MLP neurons of a small language model. Each row is named by its layer, matrix (up: input weights) and neuron, and shows model dimensions 16-207. Each number is 500 + 40 x the weight over its row's rms, rounded and kept within 0 to 999. Numbers have three digits each.
After each neuron's rows, "fires in" lists the words (lower case) most often at its 100 highest values on Wikipedia text that the model never trained on.

L4.up45:548535523528474510516509550476522549504446495484512461506546491516475499540498555479478541539497387496492581485479423551479577557504468552550531477506602496514532524529548490528502416511538484514435503490478437387453544558530518497471537526475528464482545566504459511477462515579478537520427489506450518480518522448497457525485508539478461538441526585520419455438440526509581517511478510545545472473455443612511443520533523553525499538508506502446480476489554478589514568512546499468474534532565567441499465485497511412507542492519519502484482579510443506503499533460478505519
fires in: "between", "both", "at", "the"

L8.up1231:587475512514501428581540509494552495486409574543536497473547505540560459555502500533466535591512503487457511482498533448503611455469482532533558475556489422508497452423508562512497532516518530522474527454583486411514474471518577466533499492465466487512487537468565460533529473532456602501490480491468515479480526511471476484439497509558482535518505497554446538543470490482488464502539492515439530460472500520536523514527472540470535543560473449478487482389566476485517480450517516409451485519479528484412472501502454477560495493557490482537500509502585458437555530480500516484
fires in: "his", "the", "and", "her", "their"

L8.up661:539497531489474477545534453471490477457444501531530534453478510443459403526425585502517455481515499512506464514508446493478484495394441564482542509500492494492541508484490521502425529518507468498423513497537482505636475463456510497467504515548486534481512531394498576495500474509486506489445466426509439475513508488427533480478432544543476471517544594471396491479606434495530535524548442507481482557532464530483537528470520455499454507498547462554432536461461457464541521518499468489443505522510414531481526545479469505489603486498527515573490552526502492501458479542474484521
fires in: "an", "under", "of"

L5.up954:532450536525503476554549532482523508566523474484582498450561454530509554482492490525503516515516509516475462507464565513485512459459453567529537472478442545462483536509432635458434523438548427497478473443518465503502484585485490531539548491516505494497444504463459478560384490509482533555448453435490469538512473517482491479449428528539536461581482500526471530550480412495452531469480415564498511465578448500437533498397505557554442546495471499486472578491522488515589543544476528488525483493495487519528483466535453449509477558528505408461500525482532495541425511438443475422
fires in: "of", "for", "play", "spent", "to"

L5.up34:542367444400488527488480489430459560474516499399542493504491554507508487530579515506488436486545540498568567528478509507545611529549475488412510532559460517454525570512497543525484456446526470591533500452537468476542527476513470543430520452468495479477458488491523535468445466483486579516522462478538527515433488550455586573445550486430517532516546464526491440524446499519484495455430491494501541572552574470521479494498451501528495467510538508467502539517444493437538452511509448475554517518530528497480454518491515462537583468558519486486456480531513538427472422500537435482
fires in: "she", "he", "to", "men", "garcia"

L9.up771:453520556415513426544531496524531493519490522480525481470542449525537411561525582495433487587541533450464540495481541460564520461479427542528478512585446504549531484519467552460420467477510566490415479452564501442556509501488455501480444555477526481497520539481513500510570555492463497481537517530569490532517551507455499514505452548521485453497476492501490523527516467525450521475504541550542529469485548441466489538430460429500492511528472510503495503490500462490533501520557486479565551474468476446454467478508504424590507457487529486480475501512541537516442443534531544473
fires in: "the", "its", "their", "s"

L2.up686:503494518487456463610516459485508476472481488445476483497515526542521456525501509440505541504549453441525542455481549503475461422540554468529479523579484464476469545468486495434561495558512522503479543439503523452444498525555529640493483498492486451502458488490526514568480483443454493449388560429479523458470495544548530516436546415444503567494459522544500554493510542483497499421487528531481471539502468534523510489546514489447460433463482460509432492560560515542514579486473504437491472501460523466516502496527483490543517459416477526537540452529512506545514572529554517585
fires in: "do", "did", "raed", "does", "very", "dossari"

L4.up347:531470548470512496504522556465584570521457509506517568471578533519476468519478498491510523483508463514454463510518443502483533465466521578512536519516509524461544516488557536458473450520501527526481538471495467495535550493465504563475447493490502531511555544517490476476479535549508469455532508531529514471425584476464543473500405533518459477492508550465499532531525526516548523523580455540452526537520487522467499543538494518597488479496545421531499427491577495464448535397498423464469531588510485492435430553464468609517471456507548402492491510495548474500501532539533514524
fires in: "as", "became", "named", "made"

L4.up275:535541493431477477545518452505489519511498501440567513514538517572564462518466482463524527501533451499484508565514444449533383459524494483527492537475532488454517520455500504487473446510465522569622519443518454480480497454470518579423436512431493522539441494528540462559523426515498543515445484518540514456470467508517496473513401521439420412483459496534483494475481517484554464503511464548511535477461490511510487453510487481479532462487525472499550470466546510486475548571480540513551465529509582558524435495461463464566528460510569527525479519570488498487504624466476543555
fires in: "as"

L2.up633:503439480570504510490539540465467480457537502496430535506622486507479516510491478463545523530522493520535477571527499530503553500435512541462523496513483473430500496541484606456498553513491456532525445496504459508494579571391539549536464459494541536435544517475481586421495547511520522490507437434536469537543532516454595531508503489546478455543568504482545483501502540459538502524448483479478555411532532457473536577446475447511493522447446428441455585534503488493537511494502460432429519494491477591459538541531528500522504503449531410538519500525483513514555542536488577516
fires in: "to", "began", "started"

L4.up1015:462559466496503499538473528457417586531431510446565455471536510529494496503435571448564493554523522468466509534493484460532486567458552508502512451555558450578481524450525473516457484578510425465549471453453500463511502547521458529519484484476510423481555580554477491523552592514505539532428511426553523517500478482554551561518490537539517490508441484464468453439522512507489492536510469545511539476500600505497492542450567506552528541514468476452563493524582544538453507514560546505491534481451482503466487506504493478492440498393581461562440527482474457486486535455443569530
fires in: "that", "time", "freedom", "life"

L2.up170:514463468561439516535487585545436427429516511462527542480527545509519482466527563481496562489517448506492518473516465493463527509504401560486553466480556491465519526532505514503510477545581492540521598454494499454538548448472513548411440492444482484544582514539469547499492499529560512502434537529584512502479463465470531544448460477505467461497498521486499516503518548501554513438490482496488570516538410538507462492438497552531479546518570417430495494566540502514481540525533466488445466473560505506492523588547461438501505550469546529548503576492466550420534528493488536397
fires in: "by", "through", "in", "at", "with", "of"

L2.up1114:551526389521455512593556538547430448554495480521534527431469538527479464518465516481503494511518476496455501489497487523566448450546412476531534527478527490529490452477435531538495429430515528500493494588501416550467582496498430523507554512497489483495505505523498593508464410547456505476483474508540492515492567509462556613460479466484520518448578518578472514488522503542461499452454430515522509539480457455506476450431492485440520531519478514523515534492510527568457468513514464463479588491469506533498465496452562429561516479417469465509397423482500470452505566553480473465
fires in: "in", "by", "to", "from"

L2.up134:514500564557436445467464465489447506477530545425534500514507594552484512494509489516474557538507454576519581525511412500471454444506485513487532536498533457469494545491482574523491469480531541524502428461497466443609506474543548515387463544509403510458531544548511489449525479557547509446446491472545474469483607429599453580531512465436485494529534526490507473545482520429541444458501484481490496476574470496521438571521491469561499525449627456454526555467538480529489558496523434486478515498512511482490496575507460480502494517528586441511484564491548507454474457458452539526
fires in: "of"

L2.up733:521531547506472507545491499528489493498434500493494518545565390546522516543464472502458591566531474489452542408511489474543478500443478520469503542507542483533532460454565515469435504513487567413417486504496508500509519578464483502484424499506494480490476519529521518523494441512515527513415510426493511502520549437503526476498551440536454546538444492425504546447575557519566480463499495502550506489548505407460510561540572516467529503451477456457488542502530482491496467460555437372437510521492514484475611491431480460467529495524558501564510445467554481519438489506532497521
fires in: "later", "a", "that", "in", "immediately", "the"

L11.up1055:513567499526549465547485570520495492500473515476521452481526500465481489560539526515538562549526503494407447519508492542486555491534492510470556493555547452526579574463510497494511538487509549530485513502587446481547570504441457537477501488528529474460551508521523444515492509462445448506446487510609549486484597512453524528518455458538472513505442498506592535497571545560524469490530494506471537513574453499528498500497563501503537461503520476534478486486536508474515520462558430523498510584406509507488467549440469509510463536463522503424451498451499566473486480510554514509
fires in: "the", "its", "s", "and"

L5.up780:570503491550481465533506506498511492421445498495575495540549527513519443456471543497468455525515491458451480477504483495518472520442480497463479515557584470479541558459535592552486474525539509491413489505496489414577610424499457411470458511550450532503523555498514469505457488567486536543429476486557526470459510397571486607415469524472458444438557540477454485509487533471524475481507407511413518494483481546500469506541472576523509547491555470469500463537491455496493554513528487446416471458477465477463511539493430447501498485497508500579503551499487575459578538570468545480
fires in: "by", "under", "when", "as", "among", "than"

L8.up1187:518512545437483505553493462466515451531453516518542523472519531504508475565549487514483545543522449468549497489539449478456498527407437531506494505520477509515544440566434550481529424481512468484370539530485498509479515533391489521500446520517467446551434560449461518577455512455518494448435440489498509477493482461529562473429447495531429458485556563501437578501542402562476530505565478519444456542516494528481483568470475457516417528506522489507493508474471464482571515456466435494479533481482467507538468470477410526497539464497492480519521466474453519529524506588456501581
fires in: "a", "of", "with", "an"

L5.up956:578528569413493460513491469455486533439521528482504559524518487524552543525449519562542525559477423465497451493540452517491531488433401543409482497521458504474567553462395492479472469563528488522524509506587552469502510521495562529522497501432472442545484497519461553538509488479557504469507568478568558491518516498465519449517428504473502591512464437466446516483557531465545530492490525533523536494542466526499476522516460520510552520440511475511524535496491522491468467490470480453504501544429540495427502453477461526488540434433454481526451488461468494516552513497470546482
fires in: "the", "a", "other", "another", "an"

L2.up715:500440488517497488480567534528462438555451495515505529471526523506470503401513493481492492480485484488530467485514504467539485543437449509512534525488520468540486490551487545509508478459547437527436555472523488571505578549428504564487476521536516477515529573527495503489400503389495556468510523486489498466494482541410541565444557497508496491392448543528507472467501541462475487434517488535485504473537527479489500516512490516457544512470526497502495532595553464544494499507502453489478497454501525487434558514431466417604556515470562466462545456530500513509473570519460469529
fires in: "to", "of", "for", "founded", "started", "against"

L2.up366:550497416487511510495458534458502481484463488499566455535576565497576478468529483464443548535532454489444503582524474511414426462500437442442436551539487537471533459483540508445435536506504485497455548486567495473489562467503501520523442463538534497465517530439550398485490480423524536474520493457499553536453481447523555483421540543543502592518547481556473493536482499498535536494495541489465560497550474466487511494521428480509501413532469476493531517489506495497534575506486504414477488495490435492514506460510458525517499529506556501524514460526452493545588509589507527614
fires in: "did", "reus", "does", "led", "votes", "games"

L4.up169:487403435525514409487509493483537476500449519537434530494518518567542537524482446515532465483514560521531505536532551518425504446483494520537513486486518557469490591491505446375552414515481487416498454478508504459499556573519503517502498491429442452536460546520552621451514520429501530513492520538451485500463519526510535498541439539522503505427479544465513513486552493472502601529516490534446471526526461512465538544522612511515480528515476471466517491473635510532517524484534500451476498462521490531483520521569496501518483550462490559512487549493536505505546456427457517436
fires in: "2", "one", "two", "das", "1", "3"

L4.up1033:555482434503469500511496487435459556479416555471489530508515535491501521518507531487550457540532437494536455537505494485468500468518491497530483499566522566479564511524525615503515469492520509568491541488532476497503602515477473611473406471496509508503519542542552460441438485556444540516490474528552571515475504478500509523452470479481517428470447511546529509532523531545511463507555397530474551522491520544515471462532527515489498418433541458491544481509488508471546481445511454467526485571548437559514499529412512514503522458542591447461519463549437483486546607494504435547
fires in: "as"

L2.up152:532493409446532533481561485475505482472463481522485522463508489491454502496469516475488517518526545486492482466497547521492475449511459447514455489483530504513503470531477577488544518489489517540501426525486404549599565483425454561516497502499428468430552538404527534570396404547484548490491480521570512485490558537485546567520482501541507440498566491502454540495533477472550478480570494481464552548537465555536539581452450501599460445487503501496490474471482532535525516530489509442509490535476492569490450534500532526594573466470475488496442468519509522526488477495456437470
fires in: "in", "to", "on", "enter", "born"

L5.up409:529488434470449464491539536431511546512429543532489561370502522531465530436543497481540454541521480518519535472463485571470526520479519449538501548489497498506522490553487516474498482462504470569515497437545453545546490521498461546504418463527520485519467537491567470471500471465513558469428473514549530460553603531458567485515483505468511549457546547541452526478464478461559489536496490480501530524544384443477444500513437496528536492483580486493528506510527463529598488470458430498537492542507501557546499527476539512565494466542555427464499467503548566480428472466505512500
fires in: "at", "of", "toward", "to"

L11.up575:496455444550484450549477554523507474511569454551492517494508488514519457442441518526532491490565501507474437466487514490456505536500425456455512545514486483515563495528526476435520514480500514528381601476472512549512498491501551505524470483510407498505507483482504601562506571562500522558510463564546530543483458492557564453463539519535515471506531480485511519488521516532502450531488508482492531488498456541475540533523490464551501524522451517552467529506510511407477514454479498511425519546546460492467551505461401549491520465490509439486519553558495534504423506575465443455
fires in: "an", "kindergarten"

L2.up1195:503443577440462420538500468498439520510520516448523490548535500489522490440478541479536524498519495590582519543464436449464513512519503531526559463505501587460487485465548483557487523467522442514453484537564481501562482530441484590493487539506576510461553521492539556505582452491470546492525463508504516423496542483453490491447562531562470519450505545527510467520559501555524507387502529584555493530486486468458456508503451518489463497457466514480510513551426441518525481473487467513506533483497482568427542450497468458531637479520543524496464500508469527566572534493490522541
fires in: "s", "of", "champions", "in"

L9.up754:494517536567545438512477484494493561470494586570520460496507448542490499583460463566498483555530576498483486443506473450543529494455501516469545517492493451534550491513491460519439525488444468503476523461503422526562501511439526446516488510465471504541424501500529459582556473577460493545473491498495534496518514465493510533546469502478495507492460495565437542461501433463506526510584482513455500482528521516456477503496543472503536477542491500494469582462522414518579590495508502471533556473469382501479495465491480466541516463542473441528423508536510457499459538448367516504
fires in: "of", "as", "the", "for", "under"

L5.up193:520351504469476525520487509508430493521470564489512489476525510502482519494545453555452519498505486523486502475499488466570514541435545553499502481496429556489413545527486490490495508455506479463452552513493541490609501548443526548546443555491373476457495559485476456575479479513488508447497486493565460493569551505414511544444433431482497500532417476523516445519556462543602455460480370488483534529549478563446506581511497528539448578492496512485480482549477434441496530441495492490504469509526526504487496479505539549568469509485448493516550477442513553503512542514426490425
fires in: "played", "play", "held", "playing"

L2.up826:549452491550502366529489506483565510541462565476562433513545455549400437480483504504485524505497521528467523554503459461536494514467465600465508500480505458429441585503515502514460498557514451495504509452513489449476462536492423456464567503430462501465424534468515473494542508509543515495447490461497540475440549448520559512465484503457483572593484437544437494515483556423510559513432514579401500489451534533548522503480484507530533514518545450489576515461550499507485462559544516464476502501494520550484540521523492492475488515452496445526508550536523544473468522467425489483
fires in: "who", "of", "newly", "had", "for", "where"

L2.up432:493446532472499468500568533463468504496546557491479534442509537511431505465522469508454464538497470471535499465594504570517515449557495487475465511509512505511517554537499544483523575520623547447524563547527510494534475539551553593470392504488537483466544537523508492517441517521451530544537504496511529457497498466511559532500495458565440469523406572479406482559531498493506596546515520533579501525513507523477475470509502471526520445513536436433461521508459466459531548510509544475454486510534411493495583481417484509491465522502525492521577481437583436482490445504453498582
fires in: "of", "that", "to", "known", "redistricted"

L2.up1252:501380432534446497502487502483523455485492501522474485541515533464531511462514582541513484522527498528511503416495531513394462488450447528551450422534485461412442534447532535486442566584467445517452500533552525497536628486536519518499463574505516495441498492433511578492530499563527489464494557460487507568483544519468553460492492526513463529481494496549478497546572489491564537447505468501548507516548451499476536474480470516571461476507473442535472495524522497504454405426536500399439549477468437513489523505495464555492473491484501488500472507456497558536522517518507451463
fires in: "league", "nl", "made", "series", "finals", "round"

L9.up1054:590488561520439496485545576528449528565478475480528472478517526541503513512534518473481522518479458480585464478539491517488525444483446580499521523545497485471522579524589502457473523501540480488430573507479502453530534491515461552512421495518588553496492545454500504496426557446454569443481563417512506525469546454438592509407487485429468529456514567504394540556449452555470504507550488527508486489499512566498516520477521506456526529465543503517509469540493442469532501431552425525501451500514544491457457523448400472528527465493534440448460484514500487493537496527484496456
fires in: "of", "a", "to", "up", "on"

L9.up337:510536464483507491481588471450460461497494550442484525506500526527498438553449513462478508551497471497439541476497450442506467546503491490522496496513500450471502521496423542499507527477516471490421500604473484529536470538488535498476433538503459529488481553529501480479425515478488467398477469499539532477499502441534507558396456450493505456481496561542467519485503482506509478458455460510509473487515529512550492585523514557495530488458531507368492442472548501510535598464459467475486493498500526467530518569446491518496549523507440568467517491499483527515451499493464566521
fires in: "by", "of", "from", "with"

L2.up571:478494464481503471487500591516427560440558496491481574455501490566422483554496491544520592528497478439468513546452485550523498504493459501497491511532446486493483478590446445483482459490519467531483451566519471495535530486457526438480502508524481500485503532463499530568514463445505525505469499507499576563494499529460516495440520405476458553478531503475504509440504498471512503495444517499438532545445419520467512591506506576518578516491536485402534512517470480520526515554484493496501518466499536534454464510478461474487529484477490529514518497514460447506517565512459521439
fires in: "those", "others", "any", "from", "to"

L5.up160:513505430465460477551490470476432515498480523483535533491552582503499452446511553539537529504497457486439504521475494461470517503531496480509460475484565522450501587526468546489579415484590456440476575540475454438532551506487460521476502491472482447481546549507557514447507472466514534485462528538519614521510611483490440587459498527473469478421483561502413473524561518480599534499491450478453483480600432524505448452528528546460496553577541517513529453538540478488473471516600414505481509528563515519501516529536478520558493425504479497517522475468522497406537493569441495519
fires in: "at"

L9.up735:527572474449511453535508451492533494480487536364517576422544527525500459451514522585501517520513498492551451511507466503464456498495461491503538486536522449482565521487526526541498516488528517470414476532505542466572483561527476547457431480484502488534531530442474523557485492565523507471492458396499547516488520528522569505447525528390503522477460539535511537504465403464505551520521482477478484463510531470566440522517534558474531474437535509493454515489508479511467558545489488525504507499400516564490417478456445531574563460474520423529492511492472462457424444519521549531
fires in: "a", "an", "s", "his"

L2.up524:554553452481471521568504508493470495420489484506506551461537516503487554539525476466557463485533491491504547465438452538500521511505476499518524537509504525435521482551424468444533447488493460526497490439518479493435502553518506457503492572574519470499473513480481475475498437417504467535491531432518615491490507534534553493499513523516469538423539484513469461429476533511571480483447480518491492532497450482412440451512517485494484472530479462390580506485550530538509549573575550463480498450512538477537492512565467456551529479449464581517472489516476526552523493512599543501
fires in: "between", "few", "above", "among", "two"

L4.up764:504413473538506510494545500552543478512486502529490492523492513463535475548499486509450521549524522475465619534511453495473470478414490459495520527556476450491456494564421492543444568486483485484486508461503519535495489556476539453472415523540450479497540487541465529502488428482498470488502538455529523489455502543545546477535530441494531537455482480487496478428564618403452521489485500482490505486534493438432527518479466559519431493517512465473518482510510539478525546525542466461449475504521489560495549491510475465511495429463522570511515478516540470512430537371541525487
fires in: "these", "of", "two", "those", "three"

L8.up1251:595473579436528453461571528513480519479443533517488500532484564502424497506443517514525505497534486527539454550556510513493469530474415521476474523526451484469549458520501479490547531511492479443479525490519436521591534466509467467455424464503413541414501541479539645549478491466512493460493503481512475480486569447481468511484541546475521483457500517471487535461500457513577434477533441527503519543529518598533487457499493456495522483553553460486543538481577493509494533456499482511481513551465476531453501462527447499522552483484489481465443509459467497522538518590460486447
fires in: "an"

L2.up943:470436488502514453472502537483368456523482557491502515531607507532554496409510491483486561486491532465551458537529557532503575529450467535487496486518520490491476509560501545465497494490516514530524491464467491466540524463484469580502426519515455510497461467529519475528485505439521550485527448467493479449537537471491502584457519472533492503532517580494497478495474491496492431487538493524484517464581583563458438533451434605565484533541526522495476517518499499499470500453493477456445516477483503548411406572476483452548520528466553458520484531518467432480482471489465481492
fires in: "in", "on", "of", "for", "continued"

L5.up689:535505553426437517536543491486499523521506533482458496502450503495530506533469496537476505533523529455472463481447455426478504470434438472482491450491505516430572558500394552563386510548495450507556512591552529476519491487492475450389541508529495481519422414482456539487478499506498521472460477480556500521481504555555490546548441483541437446489500545504538509517475462482486476466406517510538581472530487401497474463526470545494519453534467513562538545514526530496523485544490520460580478407400517546499481502490467449542549476544465442594512509505496462459479491509482485507
fires in: "team", "first", "racing", "front", "county"

L8.up592:446460523467500501553548452436489483555486523439539504475479512524489475488481522572514485497518470533462463448514540484518453484522522508481519478586513487501478533452441537550494542494577506471396439552513491491491548500479470497574459514544521551504515514437491492534537523524474553438529473493556527459490478529543518537462480472476513425502531605466507499458508438486533521484589518516546481491527550533552466531587482456458400494453504502483430479553497474443544474491466460494502473446431481514423471518454441567589499454478512429460470543512551398565515482470453576479
fires in: "the", "a", "an"

L4.up1016:510441455460477529588459464473530527459486522478500434591494491471509540545498494536519472518547472514573559565482484529524572530523496438398443524535512486488508503546501471498523463518475510520507504457493487447522450565539590526490470519460487521500476532505513520513509457555519504567447550521600466465578499531536524533561527441488470530470438471522467458420483494526488561501495474457503485457562434584418475481513499471472452526571509464481466504515504532516488499475606463530510529540473566480465502513466514496569458402532452549508532508522535441452471519499525486553
fires in: "he", "she", "it", "building"

L2.up1188:510405500480371453591554568584494420479515456460497464526535556542558552443507503482517494523562451543537479507484466470549446541510516475514479476536497572501527487567539485462509465529502481508412533450467411514467491565437531529469484509513529558488525598559535599473441502465496507487476436454467545487436528510491470585514569531418493461402518473521495475525566479560489520495495526526480498426452509494422497531492460509478553559539445471515506480501548520493464506514491475512518508527450554515479556606563501502540546495524461573490478469466470485491535494510512546504
fires in: "4", "2", "you", "5", "1"

L4.up577:504482433485462553496433463504517560449511518402480489544541464508556484484526502499540466522554532508545499534470530464459421471511432488454479532493495583485602498472473500571463457472448546559591499546580482479564524521461467542488512492441439441496454492575524532510473465551549578469444476498540488494522469505550573559559446479478512546517455503519517453542528496514472491443479507465537532540608443483483524485497493454532531449481480497540528580463513473460514466461529487463528576486491462516568469483516546414543516473531489518527382532519483405413502500508537498481
fires in: "he", "team", "club"

L2.up21:492538546461485471482477442487533487436542548435528531488545515509538588530485420535426531517525485568538491520475486594476550513542504559502531472528509516467515552471496447451551519462486491439481470581586556477532537491444570472459487536467473477476426488512516556537524506472548500484556484451453448513582552469506504457514520419496481516503530668491495470461476479395519519461526571493497478467517455520491489518501525429467505492479496494459454561446525517497474491453454456458494500503420547462470540439491497457526493457495482467508587564466484511512496479485458502521
fires in: "us", "states", "m", "romania", "american", "1942"

L2.up315:490508430536514501484543492528462505478489506514464522476571462532519468523476532519522488529524495506402549430497454585524549525479440512523501496559524544392585485502440497503425555543550487486430443487570467506480555544513486426506512510445556472496501462486480566509495521507461524545483512478512500542510484468543456483478432470525492450501553477524426525463547473538516516459464535475548479474477491480521377506512477467476481442456450505452510538440465498491503481522512495459497591506482524500516489525505470456493502612508444530519499499529415498430522563590486580433
fires in: "of", "from"

L11.up438:525494523518433505534529511569508508566437526487521512458513486517517517443466510540521507445514424573499530490556467544463486506468510609489543457602509514520502481437460415505472522524501477514432501496563457561515460513482492509419539494498460468486516474529474583509475471499481535469474501449522509498494567488504562501483460494548452486479444505452511482478552542524471443456478517572399501539575531490501473499489506493525523537503560519467468503486465497549501546451491400547411532475509493508467548517388506638533515508414561445480475522528477452528467501487559557456
fires in: "the", "a", "this", "s", "of", "that"

L4.up867:524451493579419509483454551516498443492483432454542526464572507487553555470513497501517577611520459451485488432531485462421494455434523478497447465605487461497419563558506594492497487522491431541507515555515491494542579549577474564506504474501493450481489502424492522489492534491529547471459495449523514524460517455459530521470439508503450530534487504453476523521487527524589468492472487463502609501501532560486543582511470502517513429543493422510544569478556522462572487435503535481449491492516490574508519556523552545494460527458489491533514505509520450503451435533544495458
fires in: "record", "to", "games", "finals", "average", "made"

L5.up176:534510575504508534518510456510440533470518479490481555513472421500496472605557469497549482552496449509568475552560401464458571453504458503477478460524422541506512579512481484503536458565474496491560552528504548480496473496494570429478557514475427438539436452539531479555437492495476555503520475475554528479510583478508546488499543467448482509455513511424486446478511524469576529472484456519498512421491499536461531482485485575551507514455523463509579516505445471453478404537504421526512507509423482630470507489484469484505492466503434479488502510464490443403446512519499483453
fires in: "she", "between", "both", "from", "a", "those"

L5.up523:484463421504475502559550571477449522470531504488445537494488485594512515482560489508498492502514497475556466560510508549465508479489527522473489516489476475441508475530518558514491525502503412579531556516433536469462504467454457522457484514481492523507509496581521461470450495497454537483517506478564519472489540455471569605484484566464519559591523504455511440500531514525449498489525442525495520501508487535531537522451463549549536496480573414499582524469486462541475476459580463520499476501493529569468510546424501481555497517491541499531480476427479493487462491448523568484
fires in: "of", "in", "as", "studied", "married", "with"

L5.up648:500512489541502512496560528487461493507489462506471547433480462570494477476561553497498491506520491487471542456517465530524463461515502482532565531517491489436556516560493533470471589484519475518487468527510435503488466588398485507561527498523595484565423520420520506514454520480509461503461571496496590473481502511501509489546503473495433520418464541503473524477533495478490505478489490537541516582523535518447598551490499492486507454515486532446492487470457541468547536558542535474522502497468520600568490469527494467515477494470469472516530472506477484481504540576444511459
fires in: "no", "best", "every", "top", "each", "none"

L5.up871:538469459581494516552550511471439498522455562453500528476480528567515494522428548576531408506537473572504463471518415505572490434508538490530564464473521467498522544494461538521452484490478474514508488468498483506499480584461492459430505515481510441507476461408551485467477513504433468472464508518548477448466548397452572557516494451459496498496471457550474510592508529515517440514568473479532496522524468567479527443545467568506476412507558536528499538555543485477498490499553501496486489561501491496504451560469542491529529449478499507514414521494573531420535550455457513506
fires in: "as", "best", "indeterminate", "category", "de", "indet"

L11.up508:496516531529456468482471556473494474545478488449512457553480523569570503468447516528496495476520517551576507488620447551517570448474460530425560486498534524481487482469453426537498508490542488425475454445594518478531511446534518485563475539446468506548478532479494505494532456517440498527522493441508485490459497456427506482541525501529497535488447434466508504453503439453496491428594434488454477494521527488485524487565546590525527556442474522491553507474385440484466500528538396488465480475465440475462560530491488490465510501519503514526505574532509463505501461499479493459
fires in: "the", "swissquote", "swiss"

L2.up286:581535455500494457538553546493489459435456488503525560500593514547518549470534496477460516559496445444551505535483509493481482502482547511477490541500534486535580509498485503468511503480550521544477531458412508433562554501545500550452452505515453492473607509613530430476433535443520551515483489509569514446477511538477508535535538507455458538447491557444495488555547600532505439499545509501516470465507407489458419493545476496491552507496550480520514521561522451544429523469538462448418476481549455503505509488470512457599525499510539495529467446490515480444519480512479539559
fires in: "at", "like", "from", "with", "called", "near"

L5.up1129:550514586431445428539483431519472527489471613506466504504444509529517490512483580512478455525474463556480432478607437553478523494462467562543572434529443565450528504495498478533494474515540466479469526503506538507485503538489508526467454572461442424553414513505522538583475487544477540524528469514528561427504594490415531445530517544482485537448493540450483491480483537520523545496508502496454515529518505442439547567461512563527533539446454471497509465459574429445473452483496455525522531510406471533439490507469477479488547458507515492539445518403453500525554563467514590501
fires in: "the"

L4.up1050:513410435555505520558488504524412483495488506476524447513526492473490456479484504496489524519507455496471560477500387538529490508536495455446538508481503474501498624484533547475499462570557397500528481537507491449513564463522537471526530525526410482523548507426546509468513374526465507466433463510550575434504545437501542541448506414405464535407524521536443464517453520523545514475523449528473563512547519555483455498519479516534462493543559512486470503520472450524455529593521481489495564469511509494442528528472479391557452480480482523493539518532553556528534441546450431519
fires in: "for", "of", "before", "after", "about", "from"

L5.up1075:506478532533495509497556546481519506528459479525516503530521493515538473527453460520516562550519451503443470515525450437544478529416543560463500483540495461470512548529414533506528589499488526514478519512558487515483461617432510501500502503525472482446501548464456449526566454542503486485470620491472507512454522526513545508517481467499510443466484480545500500453628476466481524521513506493467521496537597551531511579476431491521475485460524441453485536567539480489542521491480518450487520523476559539503492452452498442532533436409418507506495518544517460469472557498418474513
fires in: "one", "second", "two", "vice", "fourth", "three"